config = dict(
    head_dim=128,
    norm_place='pre',
    init='uniform',
    init_std_down=0.0,
    optimizer='adamw',
    train_tokens=899800000,
)
MLP neurons of a small language model. Each row is named by its layer, matrix (gate and up: input weights) and neuron, and shows model dimensions 48-239. Each number is 128 + 24 x the weight over its row's rms, rounded and kept within 0 to 255. Numbers have three digits each. A neuron's up and down rows have the sign that makes its largest values positive.
After each neuron's rows, "fires in" lists the words (lower case) most often at its 100 highest values on Wikipedia text that the model never trained on.

L4.gate626:086163132130129093142088147153092171112164075135148148155127115116146116104092154132082135096115153144157132123097087140175142105106136169117130174111136102120141121132144137123159115066133107115140123182128120118125111120118118174125112130132125105160114114111099143151139122167171135136118110121139177133106114132151157143136163108082138134083100117111135157079137087113145147135090123123129145134155121117114146121140133136085141107130084127088141141103181136141091133185100118092120131124138132098119157121121130093131102165111133128149140139159077133131106170142120126122
L4.up626:123135137124079114089164152117113104180111110184141127131127162140072122114135125155178160110126100112133084125092101124121100121119128124090114112116108159100156178165154178107100116110148113103146137124131140154107130124110142169135130127142149107143125128099102128106130103167143125140142094113094111162106155101128190130109111114152118145108100164091166109123078119181140157138131109135143171091112114135130132143153136115092108133148099147120165156148133183111120164142123139153123117085136198160106170097124150111134144155105103123114147139119159138144117155178129115116
fires in: "under", "on", "along", "following", "through", "including"

L4.gate752:149175150107134136143100138137176156130141118116125147163088089142151117103164118143135127105109110115128122132109116128111118151179131162118079103100174141145080102135140170111135135169142101143115164124137142151137127128128146149149135153128169099165156130090140132126102157088126153132151112127117139089132102130140148086113102196118155137095145154106138110107118120136112097117178094114125117098124074135140130115110155130136125138140142128134128177102084126123123157087113132161114131113196142112126172128163127133112144091155087158110144105135125118159160127097134165179
L4.up752:127124112113149125116156153116160131117149133089105150107090109139099135144140132128110125127126143165137126130165152097126161175158112153160118105087128094152141068135129149135124126136091107075132133134092161141126116077124152145165079095116159118140142105127122102102114109133107140114139077139121144118132091099102097117115124134084117112101147093135099107121102133080125144111163113130115151117111136146119156086142145091149128058113138146152137131136116161122133116097137138143164104125155152078048124093144138134119124099166155074108105170091144142100150118167146110148
fires in: "at", "in", "attended", "to"

L4.gate921:119115143159150123093123091170107107117161132135114112157117122133130120103143120142130106183099148138131127065129111139145159172108129096113133132113162154163095139107119117099128104123118133176169126137143108142143134140124134130122126107180142162143153133150114128108112179131160155129155159112106142162131118105155135141119209113139122118161165120109153116099137146109144134150129093156149151125146148091136128136115140165161105174135128141099109103099131136143130125122126098143113130145093123151106159117115126107111104096131062157158148129127132122079127097129145145134
L4.up921:125110095107138105170144107105133130142116107120111134138131169164148153161118171127129119143131086120144111139115098166144121075083102114147122132111180165144127130113135142095147113119142119127150121098148112115138138151123087127138128158123132147130126085141104154144169159141132121078153116122140111170097158143121162091134096092090167126096151155151092149105154132139110152143168120148087116146113104118127140111117127128157158126114120100118107103108136078108105109150120059179127123135157130089088156117127140131091142135179150136167141092156128080119116154160110142105
fires in: "has", "had", "flowers", "was"

L9.gate52:109111124155091114150127138161161103124131111109134109077104066116125118102102116163157136171145114155156153156137157122149128133104127130114140128133111124117125114150119119140091098138145120087079133113132118143118110094161144138119084118127150137119177138164139106114156123153138146120126128142149098095133122137120102191126107115099185159129162166099133135145108118164115134115101187136128086155074148137138150173107176105145123138172114142097111123144155169130125119108182073142137106126114106165171093102125086119171076161112123171151156139129132134137135106130148105145
L9.up52:148148095108148093137150153149135164117164142156110097130116127135096141111152143152132118125111094119120151158098106139082139132190129093123143124115135139139121116140165102182152112172122150124109133054152111133183118096101128110107117122119100065149131114134167118153128128139103125122082112122124118130120145126134133146095170135108110111105155115122139132163086136150146108126107076123121113110106150130096128168122171113098127122156103132132166133133168149118143113124147137096166148128142094079140157116181153119165127136137121104161098103132136185135145140100134143171
fires in: "of", "among"

L4.gate706:110154100163117152133112138110147150135151136098111111135133132107131108103116173123130126174106132131159147107135155126138131112117178149080154137098120139168106128156106128122117158117169128163111136138164123106121149128123129186132143115160115100149135133124134122132104139116097138136157100155146137163141107106149120103138175139133129153135127091167116134103134117152110169142155088100121159137131137112115091161158140138133079149130101128150144088080131124112108084135102079111109169186095170168136161134101171126123129162127157148108136128115144098108105139142133120143
L4.up706:117132139129117084161111169093146125099117181169097127126125118090081110148134138113130114126097142160120133111166123139138159123180115096139129117135140109113178148137148117165085114156105119102085111129169142144154152110125154148126152129145108132086137169126154100107159172153111124110164165089150118115113116091121150130174140103135114121147086155116130137146133128119075145137111147125096145111164149091152149147137135171156124131117089168113138109130098106071104112161117112123105122086150181147150123088127108148172130130136125111124106117115112112113150131124159143107
fires in: "can", "may", "candidate", "cancellata", "cancer"

L8.gate499:168126122161146133095161171142077176070087143154090153171107114145122121107154147098160134124129139139120146117113138118100149131123113138120120115127158100107111071110135139127129178157147118110114173119112092144084107137151142169104138124119119120143137103101167131130121105121152109122148127152126115153124156108142134143138134105143131155105137136149095116147132123111111126094162141156086151137076092151151098118128159082132110116155151140100113103103098127172088150127085077075147194113075136135138169135145129130091142101128136121117154090112130153116139107133146130106
L8.up499:152153175154135154134164091119149130132154075116083135108130123143152125089152119115136132122110110130136096086129107109135133161126149111165143158081108113116138144122062141128133175114127182092153134120135142143125142121133145150156113127095142128120129151104171153129113151133122142148117126114126137106164174144154123074143154110130138117127133136118103135132148195099124093119127149133128103060119140176140153125148088126130129150153118098129133153118148090116092105096147114114155133117180100103086127089132100147099138155118156165085119153144141123142108102146095124148
fires in: "of", "at", "in", "from"

L4.gate585:098104108136107155083116138115135133123132110140131118141108140098143147119097155118117106141109151130101142146154132105169166112159111162130121143102122182140148155151121096163148144165146057123173131065103072134095123099101141188149163121157115131099129170104167121138130137116175153114106110100123118171124142100087106104159132116100138161101112097124142155079092130124118091107121140133167140119169159176134119172138105116139109129121137153145158114075179112163157122167084137175160105120118111146120141127156127151147146102123114098162116173150143126115106122130136195158
L4.up585:129128184123113142095128110120120127128114171172157072087174092142142097139133152128078151110137117124122077140133134119106159177135158122127089154124155102111139141144151158055134092135088124143116114144070127147150124139100124108099139164165103144100084133134136168164129118096161144089108150117142142130142116168136122120125119117132122121129146152158120129140162104112122134112102144122118130080105153138142150116163120126154084157126096114136120142097130086085132108156140133147156134086088200094134098120101170150140148112134154115117113131120143130093092118128149133103
fires in: "he", "height", "health", "purchased", "helium"

L4.gate482:077140092109106136122077141146140135114118145092159159116168154138154148078163129094189107143136145153143109125124127096115147142165178073119156201150171103083091124118148170095111145086116133122131130132134116136102143111090104128151128096121131147197145151105153161124164094137127128117139111149147181135136100158088124103137158148143129116109124155143117157147130120112125123114089138121124131155120097098140133145118129136129134138139116146168115162125153164123151086129108159117132131142141109130142131142144117087104130124157119170126142140150100124135130131152099123149
L4.up482:114120160116168152121126122095138104079110142096182142104140105150136135111153104160142163127095136131177147124138113145144126101122140139141134135119145136101157109182109143136103152164115160152110123140175096091126139112102162100133135098114149136163141144127135099135111152075149124133131133128123142114114178104108129149193157129127117115115112165127127149116131149133113163146140128117160171137133132139141133154155116134106148150146158083109137100116157116144107158150141116152134126127135163142114089099140106100079089139113092093132106083115126128113129138156165138151
fires in: "during", "within", "l"

L9.gate922:106160103157110111104115107134165148158105118137105146179128142086115113173145124095128124190126133089107052120118135121131140177135170161152124097137080084130136168153111138098127135139124169105125120110080121114171108129105135118151148126115090132148133122111087163129096154122164143128105107133126166100127106116142135079133143105105154110113148142171122133166143163124141130096133109129142141078125144105156107136123131095148163115116138153119137124174110131172182131131135186092109111132186128116100105104117146133162155136102143164104151115165101154162157114123137171146
L9.up922:114140178121097126119104139128140092150126138114109156134146178103115079119160110112093097147157159104104154113100151152107134128127173143117141101095156117133183132164167118112076151131129157146165141139099152129152148138077151161098146127112134081160138150149128070068155133120165119112128156070140116134073122122082093109140118148143146114138161124137159101139119154141126105096147107169118131121120130107172146151141202152141118133098135117098151127112115113117109113119086152112133107113133096135111110085120122099125155119130142119143095153129185099144099113083121153151
fires in: "as", "was", "a", "appointed", "became", "elected"

L6.gate632:109118126144106144130131174130146111126152131100147097107144154158156097189116160146159126135100158140145124121157124113118136131154118144160182113126138130162107139132143122126159078120078103130123105128120132116178150102115142115108124115143125134102130127140112164090112200135148140108134093160122118187136144137140138124160095108155120116103114184114148124097149095085090139100127136131094151121136157143121094112123145129147106120156154098123134159112146144153080108091134103101130170133164165119172144123104135124113183089089108157161139126132126120125136104131117125187
L6.up632:138128083133094116122153115103125110138124085152117124081113103145171118145137150122128105113149153125148134113128071122130129142139123153090164131111130126111155148064157093112116112111162085132142130133158110163136144107128121133101110088105121163175095125074130164113116126122110130100119119130102108147135129151127098175157127130145144116135127099084119117088143155149136141115148137165129152141142174119139132135119099134131145130136114139087145110127147137118193146134149125170098117101112090092103119106135118132105100123151095129144135114166098171091163135140159097164
fires in: "has", "have", "had", "having"

L6.gate83:125127149155156117117093090117078134142085148149152141128145121153124150154151120154119154151144159077124084117155101117150140121128124142094113184117128104158131115151144104096108116146103095094094097117106137141160126133147162132123119119159137105125135129116125135104159127102113115149149108142117151136157104105181132196122136109123112155121128119146066130120136167174134130138103107115122147174178140097150109139159091134097132161115148139136153164144114126162147073165109139106087141143102110113138115142123152144141156114145158122146153102118176089086116096143122151166
L6.up83:156136110124138065103097090146156119111111127091137136174139131139075120082102101133152163109131132115083097100147120114118129161095142124103136110094142094129124129118115137113141125116142082138135111107127130121126120165125130111116164095139085160092083149111088092109111141127148163165109102124119130109110079165116129132129138146081150100085164171141107107143144172096132127151164101168127173123099101110144115091140136126132152125151129155150119132111128111097139135099148138086116099155151124141179093146157140101119118124137100084104137155150151115117106119160138128089
fires in: "there", "has", "include", "therefore", "includes"

L7.gate178:093125112146138163140106125127137162103148100114104165130170148085093118152152190144097099110147117129112114177146138132139129182179118154093149115110096090133111109113144141145109141140089068091135155104143097097153146120150138153147179119136123124123133160116124126159157148122135167139114126132142140151117117147122123097128095123084162119129165133080140117148138112111143171130144088154098131111123141154122163133164171128121100097147116123177146158126118099116096147088090137123131154152104116140101193121085139149132169156096131108139148173152119082155171129126138169146
L7.up178:076157131098148148095110118090141101131130116135162127109119123112155113142131166127147172108126172164119104136135157108130100142144115105119093105088106079114112138141128115101174139134104107126116092111149166125118183138146151098107092122139100152178128168148115104153144115150101124162133104156139145122146146103142132126140137128145133137134160160119161076099160127108122148147147095083128072146105119124115091135129158111112098155129136120114121162128096155157114132092143126126119174114177160151053117131115115147123130136138117119061082119104112151113096109171134126072
fires in: "at", "attorney", "finished"

L4.gate58:136119108163156142107166164104162133096118159116169102167142157123130136152141149159129175112144164131127125118130161127146141122158108154110154122142097163108166116135132123116104102137102114149147157137156077136110091154141105139115157124123109120116156156137155155127135139124131119188137125126128151175099081130180123117109115157149095158120150128169122119120139123180123143118155137136133116124141131151086142117163111110103145182143133102110129118140156136142182101140153122149093094167095167166182147151125171094145118096148075133098114125141152138144151131172157106097
L4.up58:104117156144106163116150123132130138154089138131119124134135128155141128148132117106112185092140162155127097110148110106166129150149144120131105139131110203138113116116092158103129134092104128118138133106135150171099136150120084155159143130119116098099108118069134079179168111102102103116123076141078119146096121122147101129132122097159116134082168097123150137122147139104133144093098152124160115112124099108086143136144119119127114099120137047117096108116151106117105126073113086106105105131120150172135114115128134134123129126192111144155146143124142103116123141143169092143
fires in: "out", "over", "however", "outside", "overall", "under"

L4.gate767:093140125180071146155128126107158077129114102080127163170127153083085115119133144140140171147123166131158133116147145114138190147115130110143168160133104152130104135152103141138105141135131150098173191155152103090159115145146128103123135131080139196120152083112111105150144122152148153097108113153113106141114139191176140152113133122130112134152172118093138142089117129121123085130157138132173140149120159114125147098153093122126131114151127136120122136128094141105071105153111158104122132112131103166131165121159125134099137119132078162094149123134127133109095145090136135122
L4.up767:084127167136121158132133165149133134149102097128138167117155068126128178103143110126127096183112138169122158133134117096126137136123134119176153142147129108106123131153101179152161139123132095102143139110111152110108099068102135139126132101146090134180131138098114108102119096133136133113133110119140140079091132130142113144081113085130095092110125140080091098168114135105149099143094126078120106125117116138137100131143159127119128134150134121130070122115079124166113120087113089102134159148080140160156112157148129169123127108129122163142154146164100118153108131131145125120
fires in: "in", "outside", "spring"

L9.gate932:126155123117128159149143144134115156152133136160133135124112136115108143135127158128095130131093139100140152130133147090184129130162133126064137111142126086150104136091125155140161117165152136117111142088100132165105139161135124148093098123136126117135167112130107139123127103127124179139093167079162108159152092133123105147127112138099117108160124119106120117119123142070130154122159093124116151120119077117140152127149194086169130149192133101166113099099144136096166103104133067159156165126086130108136145126133118111068168100106102174128148114099159101121155098138132108113
L9.up932:104135118134124159142156131107101161170140114127126200100110085096141146150131141119100120117146120092170155141153148127115137085127157154103095101142146132154083147094087126107131128154134095095096144112092107098128127134107134137100087135127177102104154133118088172161130165141129170149121150136125138154161108096122099109115098169148088104153092158088111117137172110089119136114150123146139153085168117153156170130140138092130101151110151127121111129115162151122145115121132110131101129134096189123139172153115140086126131105136150157120135125122140117108162136132112146143
fires in: "to", "would", "should", "must", "could"

L7.gate995:140093120154112139153096185122161139153134120144133096124103103112116107097129105124117107144146139113101178133156122057101125134139141113113104131101146137188125143152124127116104138132133109082150115120098117134090129149089136125078141145161146113072135116151143132153108137163132134137147109118082140095160112101139098097131099143108111135139150141144150125105122087155114135114138129120127156158140116107106126178125086124153095141086161134119159157099121125118146169105125146075122195131127159133143121103114092156134130119135133162136149127132110101088138176130139112155
L7.up995:144118127104106086140133079082110111131118142104161106129116124115128149162138137135134144185104119086124109125164128148145159112098153125119055099148149149156134130121142103134090081121116100139092114106153125096127150104176103146089127122114178118151106102142126113211144128158122139121119106121106141131115119109168142143141127126139132116139127155063132119120130160140135106075142107121105120124154053157123071144101123172174123079167152145115119132118170123150115116132135079116168107108128167104111144164161137113135101158080193144099105154113152140121146151136109129073
fires in: "can", "would", "may", "could", "candidate"

L4.gate134:128125150143107149099131147106107121162092109116077160102147114145156151111106118152143158151116174112123151144122113146158140081143142156132092126135131097115130118083107128089141094144159097134079110150123158139146106092121113136143108142096112131183152126115126138128154117128137158141155105128060128169160159123111148143071127118156143091103175071096104153136124158115173167127132133138103164112147187131131139135103129152124112156117148150162108140160103122168158078133093122138156133133141154189163092139101117116126117152069135132126127161128131161127102126128160106149
L4.up134:151080095146138113084122111144101128116146149126149160154138128135161122095169122103148091098104114120144159129157104150139110115119162119143159148144114104145130119114145105085088118141143162135102128134117142119184153115138109111131122109132140096148152106147091093102152127116143146180121150154088131150128121102117122157137141153128126121110170090129095127119168129084187135136141132195134133133114133148139141119114096108112121182133100117139158134165104147139136142087142150126157186082104145111159127132096078121130135100115129118164118134153123114117125167132109156140
fires in: "both", "which", "that", "between", "whose", "whom"

L7.gate94:119099163123140149114114159167102159096144116086098153133136123127153120159143116130128138134179129119131129162148142171122113099124157143148113160079155109145125123156126112126125143155084135123142103103109136114133140116092196102154143095162127139142118132115093113113087160157103121122133119171137109113135166122134135107096110131107124094154135127107130144091124133147149127115153116138100130080133095135132127156175136118127111131128101163147144122139134144085136118145113141144137132104103119123159128112158127139134143128131107167110101100105163120072150138131101127143
L7.up94:117139165171118118152136128105103132129162132086141139133141119090146112143158139105167129124155153105137162112128156112098139137110096139111139097143145098156144127131176113096131134145134139159116122143106112140121113135136132129108133109108125114131082137144105116106155112109118137127108125099100133109104168132150092132096128112132082114100133122131106129126117135080128130167125131134105137129167089140120120149165152095140144139122097098176155132146104110144081147130101099090116091174111111099105127148165149089133140128120121138159122131166139109110084152105139116107
fires in: "as"

L4.gate444:136138148073133146137111090120155142104124165120098139114128144182149131148110131135114138135135153102138135124178129172141120126138114144114112116089107137121116131124125121161112166138144146124159112146187117104140114161117142108109133103108097116079140111101116122138124111129096131126094157110153117112136163127116143154158126175126156116097120108118143114145102122166113108118136131131107144156097114109103129152156143104140132129120090122150101089136138130124088117121087093115107124158105121121108092112122124108146135150171120157089126121137106138121102110149085179125
L4.up444:129122158189133123145088085105113125151177121131113079165118082111130131152147119134142146118110126100108096105125158119110145101084122123128189108115151123112124128133123123122115152134124094113170109147111132130190150108125113108131070147118162133120101138165114134146081154130142097138181128137142107135097163097119127152122177111107127145149128125154114129156151131124148158116184095134111089110184143136159125170093099095103165148096127101115162075166075162133112140173107121126109123122155125116112139099155097129132078109120162156130135096091167141108099142110133147145
fires in: "took", "would", "take", "taken", "run", "went"

L4.gate651:158106138092157073112130140114119114134121122149146133140161140138170148132122151103100133141133147160135079140173092110090148134135133131115132119144105107137105146134122107117184140156107176121128093178096089099134107142141118164101110130134143161152119171075087128116097156104125154142133120118091103159100130122162103090108110102093146097170119170173098128161167141122121169102146104141076099116120103103170153148094106097174121103095090114114095155142118124104143141133128088121157103117145111135127114140134113089102111075133138114160129148128118128114080115101177170103
L4.up651:134133097145121159123117120141122093082134165102107151104137113138154158106093120098132097142132107150170100128135131123142123139159172151068130124116134106125140148109114098097109140130134146131100161170137141117180184166115114173133124109085116108132141133111134133119118124137116127165170110118108123113105127122085102103122129099132151139115117109125096132112126139150125122158110122102129156067147171141150141111123084109141105133178148166141115103147146147129178146105080146140124162102124118126109088125078119117087104136115122114107136139103107139089142131108161143108
fires in: "may", "april", "august", "june", "september"

L6.gate405:138092144123128114091128131100131095139147149123087147136100094122125148119111163112140143119197121168183096122133156113131103159133163122142197136136110124132129107149085161058129097135104114134148167108157137105103109078114120144144144102114105110129110113108100144118141063110117158113130102153113132164139101181129182147148079126102152120093127096138185170099085104122134172114102122152109172131155148155114175138163154107107138083160161170140113140119148153134154089135117136125093126108139127104123137144127111073103133098118100126127138148150090143134146128129144115144
L6.up405:106141110100130115129141184143115129139152153119139122115089143126064114098132132137122129091130135116154130139149152161094141131120152183129116154185144151122186152124104179134129110137136186118153092131129141145108123163117074113095139123114118099141142135113131148167171132114098162162157128149082143072122162113105114118120111111085084151125098137110138163133137138169149140122151134124147139151134122084106151153097131093159136127156169142103125131199137122116074125130143147152141167125135118155124149132125101130123137127162145132140138118150091142115131121145136125111
fires in: "on", "it", "what"

L6.gate499:097117093098139130097186101108111119128130093165133164147130133088134106132091167136118088153160129147125090112171141118148171136127115091110128118160099097117125141100193182114121149126141130160189124130116134132139141137106127155142142104149142104137146134109172143103133159143172146135103080104117143104107104154122101108112097122135143143117096122154122135100107142160134107112166165132102119146155097116127106107146102131095128105107088141122141145089136159095152109100110103129110173157180137084120176137143076178121160090119127116096133158115103170135122121144100111119
L6.up499:135094103138118102112143116119136087152093131158089097125149089137132129147144141165154103117113123111080109089136172128154104125128119154098130107104144095136098147123107151161126133127124089137111150095135148146174137152155152132107130129152079173111123166122107141170118134142126119144175105115154174138133090133151115144125165160112113137096167126136172141137147141132158112126107097150118147127094117108143123149147149156163117133164090137124178098099117090125143122107157156139162138085147103161132130123152154138138120148121112155168156091154145143128141122133130133124
fires in: "has", "over", "cover", "short", "have", "overall"

L4.gate789:116128112110110128127136117131143134104140112111154131159110170115092151091139130095103142123132124147146085124178118134124110114143118103127131099128133107130156157110142152107124094084143124138118132100161112120140109158136165104129125093126124083122107161133156153118079162112168077105148177126144128088137130118104130162095092097129129136120128136123148131108143139133121120109109104159165118119171122098138110127099135113153098133079166145110118166123109114140093151157118112094097137113121128153086120104082125124122066095097130162176146104131100070097108146148078174158
L4.up789:133099150148170136124125133106153106087144092139086122105134155117161136113102138139145128175164159108112111119147139135125123122129154150148123086086132130092074116138117151106135119127121173096141107162137119135140120105108107141152158135104127127121097137132134096167135154167137111156144144126182127104126159121129135095074071108111139106146111145140141142076119148132088098073156113138107134105126138129121117152133125067075120103105112139115105131102155137091098100130045095123098148112129142157120135089117083116146157131159112120094139102170110135102120096072182123115
fires in: "took", "on", "take", "lost", "taken"

L4.gate98:125130109152070140167144128101139124115100127116128130147144103092106113079138137117121160095145163155117095149130122106137132130164125125105137189120116116104116118119108113057163116138088184120130171126137157145155098106098145118138138111158126111125144149162168104095127126099111128102115085112189140147097119135133119181074125106172116141170148144148125159143113128100152174137110119143104123087158082110106066108123147116142106116139121097101170099119119124115099087117146137105072170108125104109104101133152128126104102157132094096125156095122098128119122167155157145142
L4.up98:108146108096148141084085129146136184124150092117135124144108137100110169124186144127146139135153136104157104133144163152119131142137171123124133139070148185101161129092179122098169145116114156144112123129147122140092104137141144090121138112116126121114162148158139116061111168107121102151135203136147120111130133101146091114161138091155119106126108097159111140135123137152153197106155133119134144141143129072142148122114113116111137163146119138064108139094099112170099131128115124109130079114098151158164109123127108092118164123176132134115119155125141146125137108120077129091
fires in: "during", "from"

L9.gate959:160171150107158127131120127148088154128109127170099141132141143102131109165146135117090125081159130144131156164141099154112175185125151146129092127131124099114083140146139125115122137143097083131176081136132101100115141163113107139175121134118148117136104136125144110124154104127145132086163129107135130097140119126089142113121107143098091133109116126109144115111121179143100136127133135075124101130157125142185099172107116142135107109106132148141202101093139146160154173083148130125108153113121129081113110170117116096119056097131147141118101133144143111112169134121111159148
L9.up959:155130120122110149139097113132130099136119143084140123111135122109131105135125163189115120117181151126133144151151110116131145143139094157103113132092156105157124167130156155141163097130157111114173117157142129111112121166128089118137151156119140111108096133168128126149093073095118134103177107083172094111123149102113071113143153172134146122117132160134089112121081108108117140130098128114147140123130086172132147086138125107148083142108164075145146143099091175100140153103163143151128151141163130149135069120114144174113129093118085131133115118115129151136150122106153151108
fires in: "the", "march", "september", "february", "may"

L7.gate718:147163131150167125094095146123146118113145109112114140129158149108131112140141165107146125142135158114094121150130131157131165130142149142119143132136114099145131113115117122144130103146142140147128168140104134128163098142125143144167121084107110115125128113136151122144144156173107156086155099153088134136117146136125123072101115118087122088148126155101162160151131116088125121121130119131115122155156144164130166153162151099105125117140125129113113189166129116132122148097112135115091175111116137119146116128144086102173163112159141099091138130147139130147145127141105173155
L7.up718:181106137151132121127106128141101147146107162101115109117099072107146133150123121117106115127116117082148118136102100086136130136135130107139107129157135127146149124112123083152155121108162189124112130160086130104170129092131205105148154098192100095111135103096152110152121078127160156111128084109140159088127113076136129110104109111136117105107165082105129115181128175151117112149092093164126115115127145155111123137093099161162090168126106164139116131165157090125127149092077091163096136199119132138130091124132125134119108169150093154124136158111131125203142108134146144123
fires in: "as"

L4.gate850:116089108085133110151141147147106100119164103145165137106176136155115095150161100145130115114156152080160120150169160097170074120119129122151083128121140121118178135143152150134073132124157112144146121137149118107107098115128101113100143116138143166129094104095142129102166105126115112114100108095115129129154080143113086100086125148152109164168158122103151100087109106095128177094134102119113111117118138155127153126144161077169137158150156114155133106114147133147130137106097111120128137094139134135113147114131158145121111085141140121147169106100168153098109141110156147101
L4.up850:120092099141166118129104114129128087101143104111129132122101099129184139151122135189122153140148101116126112104141120154133161120131110091136133113136152131140144119115165125127141137158036158122102133114146083139126106124135121152087133114121168110105081086144096096138167126175132167129139159067163123170131163108162095072100107112125126145123172121139097161152155132160111120114149103128111116155156144131132147132128186145136133144133137096145107102119118079126098142136138112141123128128131126097107129102142104107150143116127112144131156148127081146125099097133141158184
fires in: "been", "were", "be", "being", "study", "become"

L4.gate685:132121153127097130128120139118094133138117149153086123130154103137111161145111102123120110143129091107110127165117129138147145165157136156096102165146166104145131140112099081138107121170118154119079119125143103105138140110075169097104151107125102113155135133127140101085161159133135153097126142130113140155141150129140164082114137134134102146167129135153111107137101149125123163114119088114154145121132137143153107124106104127145159170095064095182157141131104117126133119124076135122091175102121108165151133097111113135128159158119146140158113111088126121129109114123136121115
L4.up685:078118124135058123153111153123147104142112156163103113125123116153126136143103078109112093181095145158128166133123132123147101148119091101145153149122126118116138115152133122138099145071083094118101112103149131124137126142135101129124099136156106123146099095098122139136131116135154071152107142136159134112113147082115096132148110103132160133124150119121197128123130114121105188103141109141139113111157151143146139143152123121138084150128115144155108108103166080145169131133146136138096135109146108149113120148119110180119146145115174153180133116143118102130146116128112145096
fires in: "can", "may", "candidate", "that", "athletic", "cancer"

L9.gate587:131091148124074124118139123143193123136146106149124090134144104166160126143133115127127124112150106115144128133110157160124051137112155123128134135109129187136125130137123128090070121148114085157131161179141128107115145108105114188125095094125135090133098122155178109139106154099131115086132127120087144166111121119111106146157104166103154142110125123110100137129106130106117128121163162160119146128106149111124098147133153084111096139150101127084157146089145139138155101156088108128094158117146148159127145077094170089127059115147103113125121138163148095125130106099167107134
L9.up587:146153169106162136167157116094158141125115120173140102156153128112110106170118137100139102139130139181131115119105156138136156137149135136076148156112106162130131183109101156104107112160134075120151107137125088106158115114129128120128140086151131075134122152127144137161175123138144122156103082114104126147147118117137154142144136132100066120091113081144073084159122144116109134148132129125096155104152111139156138142158146103085148099115153152121100122117128148145119128103137132134143171152182184160113146081165170114149113140144126112112129133101144166150108138138100124135
fires in: "of", "for", "about", "over", "to"

L6.gate799:148093115111123141144091140108072135174111144108127127133114141133118148116146123143100128121102140079151146141119112087156092127131127091114171127175125066130105140176157125152139152187124108147108168138167171137082113165097152137169166101121148125172129077101166126119106155118129164133137146170130131153115140109145113110136131135100067143218102122151119127162144159127124155138126113118137169139151139116086149113131155127117130119091105138163085127157138115117086107130131113126099135152118107120162150101125136160123115120115126149114178096152175111069102127114114140127
L6.up799:138112099153160119116121130071137082117176158146140078128127144108150098145138097160143171152122093086097124154121122103139117105118155149080107150105107165120114105151105108100115141131144152108151136145094129094106095099131126139121115138108118173153134145109137099139131112104115104149162110158116136160099122135103123150123179141115128103136130143156108151158124147140142161091146116119081136169127150126119129134171158133165134103124143114165138128130153103149112121084085105118110082116133109139113125137142137130118131138076138145137096127164138154112171102126104130132
fires in: "there", "therefore", "passengers", "semi"

L9.gate540:098105126100160105141166113141095163135159139130104165100093110128170137138164161149120167108140126156108108116115074105088150132168142138097108130106142183133133170050129130165112129156146092116139143130116134109142085148128144108134067117105170117144115143127162137146108110136173150106124111123123124142140125116106133112089094118140088131080117142121121082141117130172156160107165082152092170093143113116138129119118124117128144118136149118131130067161135123144092110113140162128149139104067166155129145123123122086111164124123108117147146149096121132161088122133160140116
L9.up540:124145157126146107103156115070121128124102067145122177134129105128145113170143130118161163158151164122140111113159144134164123131109107127143142143094146153110117085094182112081109090146134147108105089137111142191180065110142127115114153158144151125119139126155125154092150142103110129158143110123145118122135131109139092115098151138121131137143104127149124104107121086111081157146131117088091124156170155144158123130122127129091071151132113152102109119119159170103116116126154120083122138090138134164068133092118131185162126123105092151092128109134155119129134161147151115124
fires in: "which", "it", "that", "books", "films"

L7.gate821:106089167119116132146106084181114155093090090121102102116101134118153141114108131134118081088127119113130136157131104154137146091156162119173148120123151097131102097091133138124150160108134110149093120111115109141145132164095107168154121106123155140139103160133116106181151155122110133103122099093115122145142131149073137172169093113159183163121128111136122117111132130135127146112127159128143135136132115142121144092135141092144124125114102145125090095180129133127094117098090124125102142167163096111118104131141103125095147121180136113109155108124096109125116136113154155133
L7.up821:119167129103111083163106119123076126103101129137116161112115122122136092142084165146111051095130087139152168099154146142113133130131158156084140154142132115075142145107114104111133163142135139101115096119109130142099121091139161156103101140129110103136144117108128126103104133155154123138085136148106156158175129125115147159139118141134168121136097138111151101135142148111113107098128093088182117099162160169122110082140162125136117090108099144140130146172114130093111137121146083123157145134126077124098112112154071149140143109149126094102154129140123104090144151117141107139
fires in: "and", "bishop", "business"